From a checkpoint of a small transformer trained on Wikipedia.
Size: 10 layers, width 256, 4 heads of 64 (1 for keys and values), MLP 1024 SiLU, vocabulary 2048, 7.48M parameters.
Architecture: LayerNorm before each block, learned positions, no biases in attention or MLP, tied embeddings.
Training: a variant of Muon for these matrices, 255M tokens.
MLP neurons of a small language model. Each row is named by its layer, matrix (up: input weights) and neuron, and shows model dimensions 32-223. Each number is 128 + 24 x the weight over its row's rms, rounded and kept within 0 to 255. Numbers have three digits each.
Before each neuron's rows, "fires after" lists the tokens most often just before its 100 highest values on Wikipedia text that the model never trained on.

fires after: " re", "ver", "ar", "gre", "ur", "li"
L5.up659:129130138120105091128154137112064114155106136152175147104138100151128127129142147130125133137126071139131089139137110105107109111164121088134120082142158152073117122118156155123141131152133165095148143121112126096173129089118121140144106110104115140130143157096156109120142149140122123143136112146152099116099110096099114103104132160137082108134119127138077148148101133151110167092133131137147134105070111099092122134122113131096107110141161154113092092132113097161072111094150146165167113142164129109132110129165125114098125078110127120160119101151104101108128126146135144113

fires after: " re", " de", " had", " un", "li", " pro"
L5.up271:157116120178074129133123150144161082108130153142156095158086119087122156135108170136091163107155115127105111122131126148150147107165141125140150113105162149119153107117130161130134130097118149142100153112110107108137079158130138130151113104131106115161134184139144099112102177145135095118159150150145082102116146127077100085135170140114085140120077141151181138093106127143155110139111095146140114083116141146125116127123193118139108123129104129104126158149139128122151115107125073118165082135110135134162121109150118145104117108153120112159106164102133118142112111163124128082

fires after: "\n", "-", ".", "_", "ro", "und"
L2.up461:122093169104132155113086111153133118132113064162126182126123163134118120161115135125111134104142127080089092166172092157114153103129127103124149146134115168133139138093082110134119151078146131124127133106074174089144136137155136128089162153116112147167124094070186123125103127202148093139126149119082159100154128104133137109127131125134134092070136133134158130111134100143142144117097111093141145124122119135151136142109114102154152156146138133109143052132140138140145139136146155137131131058111107161120134146148138098099142130136125138118131160140130133095141144143085140115

fires after: " Mu", "ci", "va", " Mo", " La", "qui"
L3.up548:167120106139120111119060108140098109117116098155124161142084116117166126124121107160155083097121130131141138130122151140153105157128098133152146132109099148134126144126108116123142131153170153171164083161128106118125105090137160154140173166118105097098109128088146161128135171155192118146112155072140149116104145128138112148157129138150149144082072130140145116162136091115130120097121131109161165104129145120137140126154141124136149116144127144143159104160142130152095120119112112118118093163176117133097138066138142154107118146129133124144114123100104154149167116095119145119

fires after: " (", "-", ")", "_"
L2.up120:157128145137152154135133121108134126137107145119134152121089128152129120164104089069131112123148124123107173143156117143102135096146117103131126134099123127097088099148126122089100183158157127182155113121109137122137132098134156163117123104139116119136174106083143102137122082147099131145101144165117104174153127098116132109141136112133148136116171142164140114134088084139082091138097143106126141105141118111150121104140127104150157132084086098101163104155130087153139167148117130148139108121147136089120159125121105117082093133084133150106122150125119115150070149136170150145

fires after: "s", "|", " his", " con", " lo"
L5.up11:119119122116108091139120136121161181137124085111110100117121125139127152132133074158163114135128083072120100186163110063112126090149129165139130142151123096144149154155148147136157111116114143099135112136095106129146144134131141142097142129117115175132145128145134114134127118122138158111120139122103111152170132084153130147138092107095154091106128164113118180065083119135133097145131129125133106121085129152154089149151139132172183126123075112130143124160169124152157152084093098122096100100125112151151102090138107120127130140152083133163131084150147119172153139128099150120

fires after: "re", "fe", " Do", "go", "ad", "k"
L3.up806:125114180118156162095143160142115089133144120175107153108152160108128099141128087103116104119135141104086100121102141089157134133124108121137131106153145150176149155137139147093156112148098189137121115112136110136082160136081122129147129110152091136138107124134114118111108104064125141151131117121083130132123140137145135139094084157128136123204130140133113131128122119127173110117090095108109113144132097139158108111115147107122099126050110104118119139099167129115123139112131134131120095093113102106138091131143110131160142116132149106168134162139126138113163194144117136123

fires after: " ", " in", "st", "ar"
L5.up375:120099153130107143129118148132078129137113174152143104125135099124140116128104141135109141125185159162148129133131127110150142093177192134143106143108140085100146153113082122131111133088163123087162133129138129120162139149116138105115130128173162140107143165112131100137115083119075146098136132160103097084138155153126108128122123167123104107126111150084141141108146098148128137127140163157142127108128181120139130099101137151114173154144134100135104097116158151130161140125112110087125124094084152123153161154165092123097103149159158133127121134148111122118152123145126116114

fires after: " con", " Con", "ir", " their"
L3.up74:121134112144079119155097158133128126140108120121130128121132160152167109120139077148163147092121124147160157172087122151136121117116135176126179139149120125145103103127113170084144164109142157104117160131132116125105153133119181085119106127111135130158129156174125078139136094130138133130139062142114089131138131113152152136132131136117145128134104136152140094093121109113096139132176111147150115136150110081135152111154143119130127109111078123146126152107133110126049170090151129138093093125133115091148115100144179093137117131131161140141093085180142124109120138139179094089

fires after: "ra", " C", " Ra", "C", " c"
L5.up570:133157149107124134130168116184162093107144135128148104139130144111101133110127152164107144153091125153115189173149137087123117157117154170115110084105133143126073085145128133125131165119145098113135121087132103124097097102144137173142135119138106150098144128101085144143136099150107135138114193139146145140111099174159133165107114108116095087139139144121113178121111105098107135152117124125112106108116091149113100126126153068170155161142127127123099143143117159166115094137081112125117166179164096129118134131130094129120147177104103104134148179086142124099148162138110118197

fires after: " in", " for", "present", "vol", "st"
L3.up460:135093153144137101115089112122172142178115147137115091152129107113119159062160130147129166139168125133125156168076102137121148091127139121122082092156105112126138128119150133174156139093112145061143113123185134126158138099179131162130089164137119112127161142141152115134152126168111109104143136108104152146132145166103100124114139147162088109096118132134109108106156130143118145100117138105144163171095177108126128118120172106074136136115114111117131139101137143090138100081184154085103125148146169146080152118123140136130108130111116090127109139121135139194152157132131093147

fires after: " K", "ist", " S", "d", "ed", " D"
L2.up904:088141132143140120142154137139158104155087162157177147176166125136121130128137114121132155108087097143153117165108124115096128158164145103166148115095168127166128159119174122076101145138144177122130110082126142119112117109115111100108152134120094128123164120142113126158128163146111144125145121148111059102152146116165084092127136135164110099138168147161131138128123122106141107191117134147075127143147100117128086135122119137109195130131104107165139121173140153125167114142107116140146134117131104109147103121142120124103109087135108098110085122131138129111134118117128140105

fires after: " re", " Re", "ri", "ber", "f", "li"
L3.up495:116134178152122153145132152149113093129119149124115165100131165120190173124142156116108106129140104116106145127131137119107115124121130079173157156150086115087178148112110112150137148085109125099173110126160165114137105140124131155120106150104124150108098132120190096165110139146157179167125109101122137129133126141128127151163143098160127086114135133170150108153144094122105155111088120140125101106086117134109115064128114099132085117143126124106138115143141129119143153153172104150136117159115080101124109098107145117146124117109173086121139140149182117157110106119138131127

fires after: "s", " in", " |", "ock", " pre"
L3.up352:087129163123121163100148143121112113130111109125103118154141115128142104103119118152135145151103097147092130116155103148158126117106109138117095125154201120096117104170158123102125133108082124113090109102090106122110144156120111142114120103141150181085141149120130111173187115110141148124130124152135105155129129114086121162132144144112130130121130159132087139112102149129097104100168135124117145115139125143133152157140110151093120156129089093136135060146084148119142114143130098168137099175096134103140138126153138115151109106126167151143120100125157145116094149125148054119

fires after: ".", " |"
L2.up126:141148111115106114147152109178115115110115142094107157122129144133131132119128126126176110151121120128118124108136101106137119146112157106161139114213118110124125161156084119140122186117112153127143090124087135118094133112128116119106135157140117160135121144148111167123164158116162111143119175113125073091114129089122071117117117135125119140112108130163147136117101148146153153133135189129143106140108110134110164141074150116128174099143175115143138127117131129155085107114126169097120102130150141141116077148134158176106115153172087127112104111167182149099101107102098138118

fires after: "s", "il", "ra"
L5.up653:147130169110145155100140139141130123130124118106115171115160150099128117098095165098092093160140135138153132138113148084144105094092118139118153129132149140129112112125163113134143126103161083096159109137087127109139183124082097127141146140118178128132147104136096128164135132117144090087162138128114165121137141154134130111161170097102085140150149146157139133134123091104118110092189102102133197142117141101104147128142114055131103165077116126148158141128181112139143141133125096122140157102140149109138110105106157138154129124128108125076137146137108091126149129137110144175

fires after: "op", "ri", "ci", " no", "li", "le"
L3.up222:148103176110092146162118116101125138100074136105166109128167111111169151149111106165135152138128104133149105131157133106131136166114169089121122141114091115114144118126116173127127093113140106127093154138133176113126112074072079131125074121131088127152104147168151170129111155121150139136127116155129115115153144120172153107129084150110133126116122141098144128152124104157120153146158118144097123111097107097083146160173131114082093126143130128174141120131131114147121122141136123074148110139145106116109166128136085123103150156128053108172096139142093112149110104159129115122

fires after: " ", "im", "e", "arch"
L3.up827:141136161104156129163080114162127137105065101102106155144144097094161146145124126132140146133134133132114127127138119111115154122104113147145105088133098100127127128124102161107138131112182105139119132147142136096148104130142106093123171131130126141109168192126125168149142124133130119117105162107102137106166104120104112131131109123129139181116104161158150125089099141161109196170159120102144127090103115081088176136130140141112135099133114161139132096146150153152098116085105170130136101117095143120148157098138120157164126124134125158157140168114098110121143078124092088115

fires after: " ", "\n"
L2.up536:172162097139112150119137157077100152078139122114119092155151149171124135138158094145151171127132068129174108128148155130162112110163088127103156113123134159108144142124150195128143185136127141109106139131090160123148138101171134133101114147116104115106127121104132169122129101093120119159102145076096133137109108134107149170147122144117151116114107142130147106107102077095111096120143169156136105113154109134161115159114134104103174125122112125123096148143121115095102114089105149146140130112134118142113130125135131142151121133130179115195095165111110145159138151159071119154

fires after: "or", " Li", "ro", "ri", "com", " Her"
L3.up252:091152154103130132145134136113096172130122117161136116159132125118117110148143084132097122094152144166139142107137111137097150139126126152180094150108105084110128116142169144151113187095135129154106111126157132098133121114138125085096124111118110127112144124124143143152142114116089096121100111136133123064129176136110131152103139143171134133130121127151147126160111109111102152096093137145131122170089136148156168130139117110133070133139139164116088089131082121096103130154124108142156132148087182160126137104106122169106109119137107145125131161155096116113150124121136152113

fires after: " ", " re", " h", "s", "ed", "e"
L2.up208:146123115131138093108099123145129161120097126127098165111102132146118118116126140139163078127125156139057117141139149136149139094139130159121109193109110169143114137133151122154123189123109109162134106141111124117120116137152102136092104145144089144148152116119115094118134124164112144080121143109144112143099125120139143104157139119129111112164119094156096133122068140162126136168145126146100118096147101149114166140138121099175132128117129146138136129098144137175144125122106138101175088169104120125171116141123121146092148163125129129152125114091125099110116107128118129130

fires after: "s", "un", "il", "n", " |", "ed"
L5.up178:098121113159100125101143126106180131112071124085144110133095139071121112090089116165116115145137129146087138125126098129150120104115125144106101125128111142116120106130134145125147188114146103129170122130128106130133183116148136140141119153127176134094142126157116058146136123112168153116138162137128118179194109100109087099131115099179113135127140102113150125160132113098127124177171118176082151108130121125102136155132105132147152157107135109183133122116109127155114132122106132126136136131151130129110158132158155125114151149124171128115127132105184041125076097161154120138

fires after: ",", "er", ".", " Col"
L5.up467:144146113135116130129141124098153162130109159110138098134111075179137132131160114156148109116123121136129131096118091088129124102160160181148108143131140132132129103143126122107126103104163160117123106090093139114132165123095154090100147096137179159128102101108148148131074143142135118145103134113115135109162092148165064147121129090151108118137154104086177121127124132104144105133139152147147133211104106122115115148155137132101130124197138152158153162105111117159138122134082145159127085119152124137106087088137118102134139127111110141128154132174155130139092128117147146096

fires after: "\"", ",", ".", "″", " (", "27"
L3.up39:154150128136110138155076126135202122100134130103131125098159093109111143157091111153151137140160106147119082133143106106141123141137166127132147148114136142100122112143106117127141131119089157112133154126137156087131152153136139103126107091120123121122093137136155144110108150108127179130090185171130137108123136146108071123131119108144120107163106138125173115111122143114139158145097130140101104140144153118112126149175092110119108109151076106143137106141116114128158140105131105110134114125111109154117091120133108116149178098106165137117173115140099056113107120111134138114

fires after: " (", " re", " di", "\n", " con", "D"
L3.up718:121108101128093136113167111094115141095151141151145159142154133140164109103108126133115150129145139170121147095135105166121136144097131154149161119119127153160126106127102085143084112139068105130110122103101128133122183124119168104156101124107144144096134166137138126115127133112088094112083110129119095170130126072157169160130126123159098083075126136125132127092139127121145083117107120130128160153099106123124147124136113134087134155158117119112135096117167113075168148149104118107118104153152144133128124146119114163056133135136133126135111170143128160181126146129147144085

fires after: " the", "al", "o", " ", " of", "ical"
L5.up785:167148089133138113108070107124122064120114121139151118081118102097106116139114129113144134137158125092159127103154136092161137121100102121109154119141111150132135130125134168156170119116131132104131163101179114105115193127172149182118087099111151123143098166056121144156107110135146091126134136122125100121135176127152123091125140137130105116175148111119124160123092107117151094177162131110141135106118144122108134153100153113114138182135130125108128102144100132118156137097130120143126128118099142153151127142137109108137129122127130133160116155163089096117114096119106121125

fires after: "\n", " re", "ell", " play", " vi", " Do"
L3.up199:132089108121130144138161128105105136169098114137133192129161110109102133118139137115118170169116142201109103140141127143161138115155172151133099144097138139125169124098104136144132086109191114117111124145077151125179097163107153147124140084147100119171142090119127095137136157152105106098099102114098127126098112120118165149151141150133083135130118144128107104109134125129138114131117059143087154154106069115107144148121174139111131168107071122117129110156139110078119143116138150106099143128112109153105111103168135111134147127111121151124105157128131123132145138146170102101

fires after: " con", " co", "c", "l", " re"
L3.up124:155102170162142121145133137115129128124142124116126119126105105128112181104172109098044087144141058136148137112159136098116141148124103154101109111105147125174127138107131103109135161110117128095113086110124117120101130137097189156153118111171114133108124112108129157138141136145151106128062131100132178148118155111174116141119149079132067104131135141134081138107137150119076146095080132154151118150111105147092137123155126052096136110157133097148132171088151133084163134142073105104136109151164163113072131114121126142157155116179093119120124145146169121124137150138158129128

fires after: "ri", "li", " Republic", "ci", "ti", " La"
L3.up519:143132151129126139152068093117156116141110128146149128103123166102167156147143131109142112101092088123154134111102132130110113141134124094119207122152144101144155123170105149100133125157178139118141150129147146134152142103142117166111128116145120165135130158157143139151135181137140128109132098083130082094110131146164148137149157132171132166153150127148133150122140101141122128122136126079177132113152131127133120106127144093110161137152102122157113093111127074172158130074133107130128123120158117108115128155156086116136129100114102107123147148168126093124176076120126165163

fires after: "s", "er", "ock", "ul", "har", "im"
L3.up69:098118118135108105131144140152133117126115110142138131166143145142153177102192099127169158122127137118141109168130144117086088098128135116124079100129172104110136130146149093150152154097148083124088154099134065108131155085109128147108139110111169121106150130126164091122159096129170112124112162162158137146160158135152127167114139114116129097126175080185126106136112121140140127101179143126071166121143105134118109162093130131118117128137142133142138156141113141149115113149102130141105169100144124091167152101120100135111169112126138157163132072143149098135103118151146089168

fires after: " me", " ", "s", " sp", " is", " cl"
L3.up853:099100097120133092114166091117120127117140086119130116173126152127139093113135137172158148110128151124114104125139113109123116123150136143110120143152197129112101122154086107181130117105113083106105143158140148096106149175120135141133119142136149202112085118155170124103138110139178131120129091128114122148137117096152144118105105152098113143132124147134139175100098101103138075130125080145147092133160129132115128117165127157119137172133132119148156091106096135139160147123125098110114086121118140116144152126158113165142115151096130114135127178138135141131147141123126136083

fires after: "\n", " "
L2.up919:147151150150159131129161112113145127097162090117170113156122156086139125163091153126075132143148128091097137133137129116109132154100128131123157142123153159116158102123134160097149137164113104121138103113143166136178073133146144104121133096155118146128144111126112144092133116152098111130124133115126136143106088117136119159105143181151115131136095115155175173146133050172114097146133094130111139144111134092145100140143117115180111158107141098115123105116083126108116133112092128109156144102146123120146110109144135076141123094128119108143136085125135133123123088139147161069

fires after: " the", "e", "le", "l", "th", "ne"
L5.up396:142094144139099159158133177119137137152108118127152110141130153144099140129125163131103142104147136095128135154178130110133146132127178140109115120163136097120147139111125197134058150096095161117090094103198130079125103094138158124136100081127157136099127149107151158112117142133113118139130077114124177143161125115131096147132120131125153117144091125103109092124121135132137137068124126141109107138096108119144109124107101134134099116122123126197146118134156109112109097110129132116104134138124094119163136146085179121167137170130125082103161068137107111118143147119140135123

fires after: " —", "'", " |", " O", " I", "{"
L2.up846:124140128173092128141123149152119117113128131155127122121102126127086096140105080148162114110131135112134172150141083077110117123115127147108139118107116100109138108133116108141143166088099170061100164122135137102114137154130138098146125115141158103094117145114117153121162147129157086127119148079130092105093136124121118151136111129154125145178130147139126142123096087159128104102152152178093133142110128120164137129121155120149105157128121095103103115127127124109162161085175155131159172153088115102125100132108195137136161155134112122103123118115128102124151148138119140134

fires after: " the", " 19", " (", " The"
L3.up711:105112124126104118134145130093133178145102099126111160106127119091140151118128064156107128085127138111151153150149104139140104144154143126116115083131163092120089115149146127130126185106132188129118130108073165146153168134146138150113125149134127102091130131125153152127127125108145123168137161121111103103185136145106130134135112156148118141118142146076163193125088085129120152128127113148132118173093148131114165114084117159132142143138142165151156161134143088104203118096102136115113147119089135083142089129158092161133102128103104127111150138125143115134145081119137138121

fires after: " ", " f", "==", " comp", " Best", "|"
L3.up260:194109115140143131130164091103157105117107116115091114137115148139130128173147131135112120162128133127135107103132140175120113129121137105107138126125143105097138114113115172109127122090159110132147110123151155143101091153155158092110145144139108141130088138104139195074128103097165125121111115092100123179136112117136129151138127140120135167111132139173089117089119165113129160111110143144119140159124128108098136110132140161099161160151115128090126128102114138114150145135150146134132105141133115118102106125128136127157125155116133135103110108165123147123080174119091116115

fires after: "re", "li", " Je", "ri", "la", "gre"
L3.up880:163113156126080141171137145128119137118114127122108127077107151123151128132136115104125123128140090094155126140147116126110061106102123082139126155120165111084134180101109122194122097098124129161116163198140126081131141088093098127108121110138146109126150140148133112152135125142093149106173130183105162120117085151116142131147121141134102133136142117154132137137063118136143131115140125105156110139095075171102097138132108163144147159110120123152087114163116102117148139069117117145155116114066108157154087157177129130120136104136135096137164138112135108139116163132141162145

fires after: " the", " a", " Th"
L3.up909:121114102132110098136117201143125157122128130073162109145113131123115076105113129115110150122100132122115138151111155137123133174165180139105111097130144154149112122095147113106170135104149179115131120096168124140140133107107138121126130137085137115148128133118127140118157164088143142143167066113196099092124091127116143077125145164168154096189161100116111139114100129153143097110141128134111087136114097120142150134119117153130125137138129157090116166114158120118127082150121151111121156116105106133117109163147150110158128125111103119132125142107133129121153106123183122118

fires after: " ", " re"
L2.up17:079101176106135093138108136192096126098127099100124116161086115132133082146144114128141098147162126147127143108111143114138155103098099171159129126088116129125100124142113185150102137118156154091126142117139178138078148107126121094115125158108110115138095168112141122137149160125095128102170151107107139145141143185125109095117071142151121134108123125135139093121122127136109145090124141068138126174153147131121138144153129148155128144136110148109167112122125120113143093116116152157170098104147164123107117106129119131133134101058148128113138123122103127159103124117113130156

fires after: "s", " S", "S"
L5.up341:112137147114131144125110125121143141146107076156157133134126137108088141064068130150158118125133142146138154133094152124113138083102170116150134133134158115137119155134139106137208119074126125064130117087125135094114139113121087122133114140145080089151191160169152112147179102173164147130185121150111087118141155114124114122134086128134129087118151097121119161109145118147127149113131119124137158140100157130124138154072131140119120152119153123157110087144113111134164106147108157115107098100108140163146119108159138114115141119123099111155117098128161126130134146148122094100

fires after: "s", " was", " is", " award", " are"
L3.up445:158121140081126115146121119167092111146135086177133136122128144138148125096073129140151126130109125120113106158100116162138150164186105131124129105166149135124149124139156149142176079127130099117096118121114159106163153133156117106082154186145159158125118090117137123158148100138159121163138124159153117113148119102116138129119112123165135126105156113123155141112131115086089116136121143120162157183123111164148101117090109143128095121098107136121158142106134107098122110112112124117144100108170138161145137138113079097140101098127167131130131106109101122099159108168122120097

fires after: " ", " (", "-"
L3.up941:141114143157103111127150129085124119067163109099153137136140108109174110126133165120131151141160162097102120128130138147163102106137155135140107094080119141181088153071106154126143175147089125133096128157153146129090134121127129167094143128093101137125117186147089156133139107102068109130137094137077150118138138148097107142142142134085118126110151125114106099143069089127129112169116122103078139167130150124149118136186103125131141117116135125143136087124118113160130126126134119146125108137118127131119103097150086146127123134115128124164170146121111144139089149183146111111

fires after: "s", "),", ",", "ell", "st", " the"
L3.up142:119144096120094127093141117105212152119106115142097092129125109127141177137113127158124091138144122149134101132146129097100121094136128126159119158133130149116135153155175108168196130116133193144099136155104120113118126128173108130117118127068130141091145126105131104141095147152117118152131123137102128112104115150137144136108121140125141148086131079104126091157101120196143111121134157070142141141105114117144119142113096111157128130108098121137123117145100158125114105128106137139122130135135094088119165183136126082181141127120121109135125157122117150153112125169151147153

fires after: " ", " inter", " University"
L3.up760:153123141159112099157080147116131131133138125103119150111107140131118114157171105110108170108094102079157125109133186104144159098176117115140134126090139119160137098116139129118169141158096113120132142106135156146168166125109122155069101095100148117144129127163151178106113148109119118124132102136109127130102133081137112093157129156094156146096148115151083140082093093125160147153134161148134113109157158122158118108130154090140170097165136105142128134139102115117148165139113105140132102101112186135144068120166124123148113124131165162127121112136099098104115198178158125122

fires after: " ", " sp", " b", " w", " O", "re"
L3.up717:108128115161078139135139151144155130098151135123126137139124106111099135144123143138117133163164101141118106105107144154090100114169142157092135162153123178105157102117107141151134179152122128159110158172112115122103144171083110119130139134094133156146110143154119106135161140131118092126120127088060136114136148156101155124124149108117131127137105132137112145143096091119094098122133112083124123145112177103142132125138123136120142133137122143107137103138107137135102090145132126152149104122092114129147129118146139148110148157163128116130142103122088099104107128085100124097

fires after: "\n", " Gu", "%", "ang", "g"
L3.up527:125121079106128153161138128112145128174109135104125103122118098143151150146118118111122154097126115105123145113105150118145131111104104135140161118143131171127176147156116147118131156140118080120133146118112074140106095082118145124131155133117147114130140122124111160137107120112141145112142134122122112158100075113147133119136158164147075141121119127130129136126174122095118144145158143100144149137157131134173191143137132127190158103155160137154119149129112147131116131090115127125136103151158142068100148126094134177141132151129164119132132208126107117159093119161146106126

fires after: " |", " ", " medal", " P", "r", "S"
L2.up414:153105152145114100153149076153172112104118121137188088166131114134144120173130117106120146086148105157125116134145116141141135089133113125120146144133162078118109111136111138133105097072140133157110151147116134158129135115118137164133118183115158131108133110099154151155172130127142086102114150152098111129123122151119139144085123128100158158099130121123139089155160100093091106111122110122149140178139119132083139152132130134152162106155082126117099161082125157104100120130154177121144123138131146070112140123145130142128082129133123157159118086127116132121109185158093146128

fires after: "li", " Li", "lan", "ar", "n", "."
L3.up738:128090171133109120142126185127120160161092142147120102109132104162137137133112116096117166114121124173109149102126127076103118143109079099105063118138146093128131101117066132117141136117135139115145109129104133104114105081131151099113120145134132159149158112138124143141149136137114154079128114115127075102134158122088127149114082139077103140146141111142113181130126119132152151106125123137094108098127121155138146129119128180145151137148188128118159096142131141147123142106106138125172107108128129143090152163119142133145115128129140113109120163198139106158122129157092113121

fires after: " ", " (", "v"
L3.up517:105067130114097134162117095125104086123105158102163132161065126114143110137096107099165085174108120141150166136123118126094098139157133139143114081115103158147148103153108127124159139154128116117102134132157136145135115109113157130159096182120121092142120160131104114163168150144119171130164123143109116105130144137096093121117127160133130141121155065132108118133115124129082073148100138103126130144141124126107134170179101128140123129128105126158135113137134104100148139165106132152121187145177119111103130124124149172108123103094157133078133157135136131151104145124161130138

fires after: " re", "s", " con", " c"
L5.up971:139115122139094126092126083115102122079091160142128104105116144143109158138113097132112143176144104128122113142103110154115124117120088161164111146120130155133150123130146116176132132141093172100129122102114128113129150119184118124123150144089156101150109106121121135105147190107133108150084130151146089191165145167142112103093120150156127167149128116146112124114118171117146126120158153130154076118117095138120150111166048125139187121116091121099121078120115129135156125134102098152113078150132095101158160152125122170094128156135121119130141105117138141110124178112166139112

fires after: " |", ",", " of"
L5.up839:127111101167119138123131101160172145095105120163177128113140122130093141162096098190089118149118119135169118098128142146094134161131117165113124158094171148128114125120126147116147166123121129099086146098146155090118152117147150110111099095132183142144115130127113108109129135131153056097131129111106098128148170116142134181113126106158108140140127170126131136133082093189116158117081134141145121155105142122136153179138089110103136138157093157132156142150140145108133096115103162118141170102142159097143139096158126074165131157121143150129134166142109120139095147107161147112

fires after: " |", "|", ";"
L2.up818:140113149130150152145114137127112147122121107155097110147141120129125156091139151152125146154126118162146088112133107137076115134090127151117128136166094145099092176163119124102126161102107139106106117122127100160113103135120129102142148153180124177117099138151104110117143138125163121160098134131147107092153126096145094126123119132150091184074120116158140174127102097149099146129088133142110127124133143117148121114127073084141152130137138103138187130126135118135132112115117143095155175115127142139144101149112165127090147139149146094106075120111191110164150160147097079116

fires after: " st", " C", "us", "st", " c", "s"
L3.up197:145116162146164105112134103143110124089125129139126139162165117101090136091146142128133115141113075113102122141108089150086162135129145131106094118070172125076119106134142134159159177107155124158133127166134118122132134122100122150180132146100142135122078141123110141168119125147139133101146156090074114082143113155126096139148162183113097112129111105158114107117156074132092122128115123090135149133168101106115130161127126134108081151168097156131104111140096173140173102131148127147102112113142132144114140162070147103121138135137075121116159115117135136130151164135134118149

fires after: "==", " ==", "\n", ":"
L5.up505:147151141095104181099146112107103143155126140100134067123126119131144120142146104144166136124107108094108132123125135120131149140132128092132142120142111149169108131089156113148135122148174115154119105090127107093177134102090123127135119116142156093165139138140149108081101175113094180130127134106170093114118114114133080116102156111135140161153147099142170134123162130161144149128131106107113132129137133150180180121094121120163148157087120151127140109100113117103144128134125150097146140089160131134129108138140114087084100147127149121134147095175164143137122120145095156099

fires after: " di", "ri", " Li", " Ra", "li", " Ri"
L3.up791:107151137136060143126136145149078158138120103111105160093126078168118085105148137154095146119126128127172164131156111143103119181157060119154074161139108145121151133164125098135110131135112127169132122131165124094100179098145154144122114140140099121126097129075116136094154177115146133118103127102135144137119172188108148121124137134111150114145121162190128107078119139086150126123119136150137115160097140126139127093124162126095136131152121132156129120120118127117121141148168103123171143126131114127126120116135182124132142141137104159131085154102146104105132130147134135131

fires after: "s", " ", " S", " re", "y", " trans"
L3.up409:115118142146066097118149133141113165107087126108118137197112148130132129171145159157142105134089110141150093096133154116113105070150126101102133162135137108086133140101121105106177137133115120147147143136139079097141114128103096102092118139143148105129116132141098167146129119099105134151124177160093127126155104173127149064143157122102090115124133098152172139156119120106140103114095103155097099124089131125091120123178141149141126104169119095160120121103153155137131110135175122126121089125103120152160137146140099172138097169125145144142145141147156098122113143123104117085

fires after: "re", " la", " Te", "te", "e", " Ta"
L5.up600:124121173124118160138135136150108119144165145125128142169148119117131138144129086153111094113112084140095146120115142090115109162089112124079104145104126097149153135133131112153126136113186119137116110156160092157158169115136108162120143149112125099161076143148155101140137133161138138118165112114132132140088159135136141206117119122112121130143151140171119152121121096110141151104146098151163133160105115124135110138107172126173129180121149123128148121160106120118106123097129140152099084121073132158109159127146139134109174124056091086130165140100096120129119125145135132146

fires after: " di", " Di", "d", " do", "com"
L3.up232:111148095146100145161109101133108109158131133137111150169120140161173150084129139140151111149154157179124084119142130163165147087120160162173141142127153169106132139144101089140102132124151124144100118096126100111167123105144154123132088125143112136127142093146151109122113120103111122151151109124125138101100149164171116140131173177148147130101141128133144068093126103105135121127133183125149162114135160136108132128115157093143111140149096140093176087158109152115156140157103126117141139143085117111089118127145126126125111126128128085080150154156123113153134100117107127112

fires after: "==", " ==", "ri", "li", "u", "===="
L3.up847:130095112088141112098091118177129130103082154168126118103120137188102089098104158126161134149116090126124141108159093123119140138099107138126118125145160110173113116131104159096089156096156141162128137168119112136131108113115169125122133116131061158161127143118141121088131181148127137122173133092150110167173113120151147160112123113112128132148134132126153148128158113150113133150124133105131093124158133071127151138126130057142110121147142120159114109151126093160135167150123142114168154140148099103100133108114156129171154130115132144154128112123160104149142117104093126138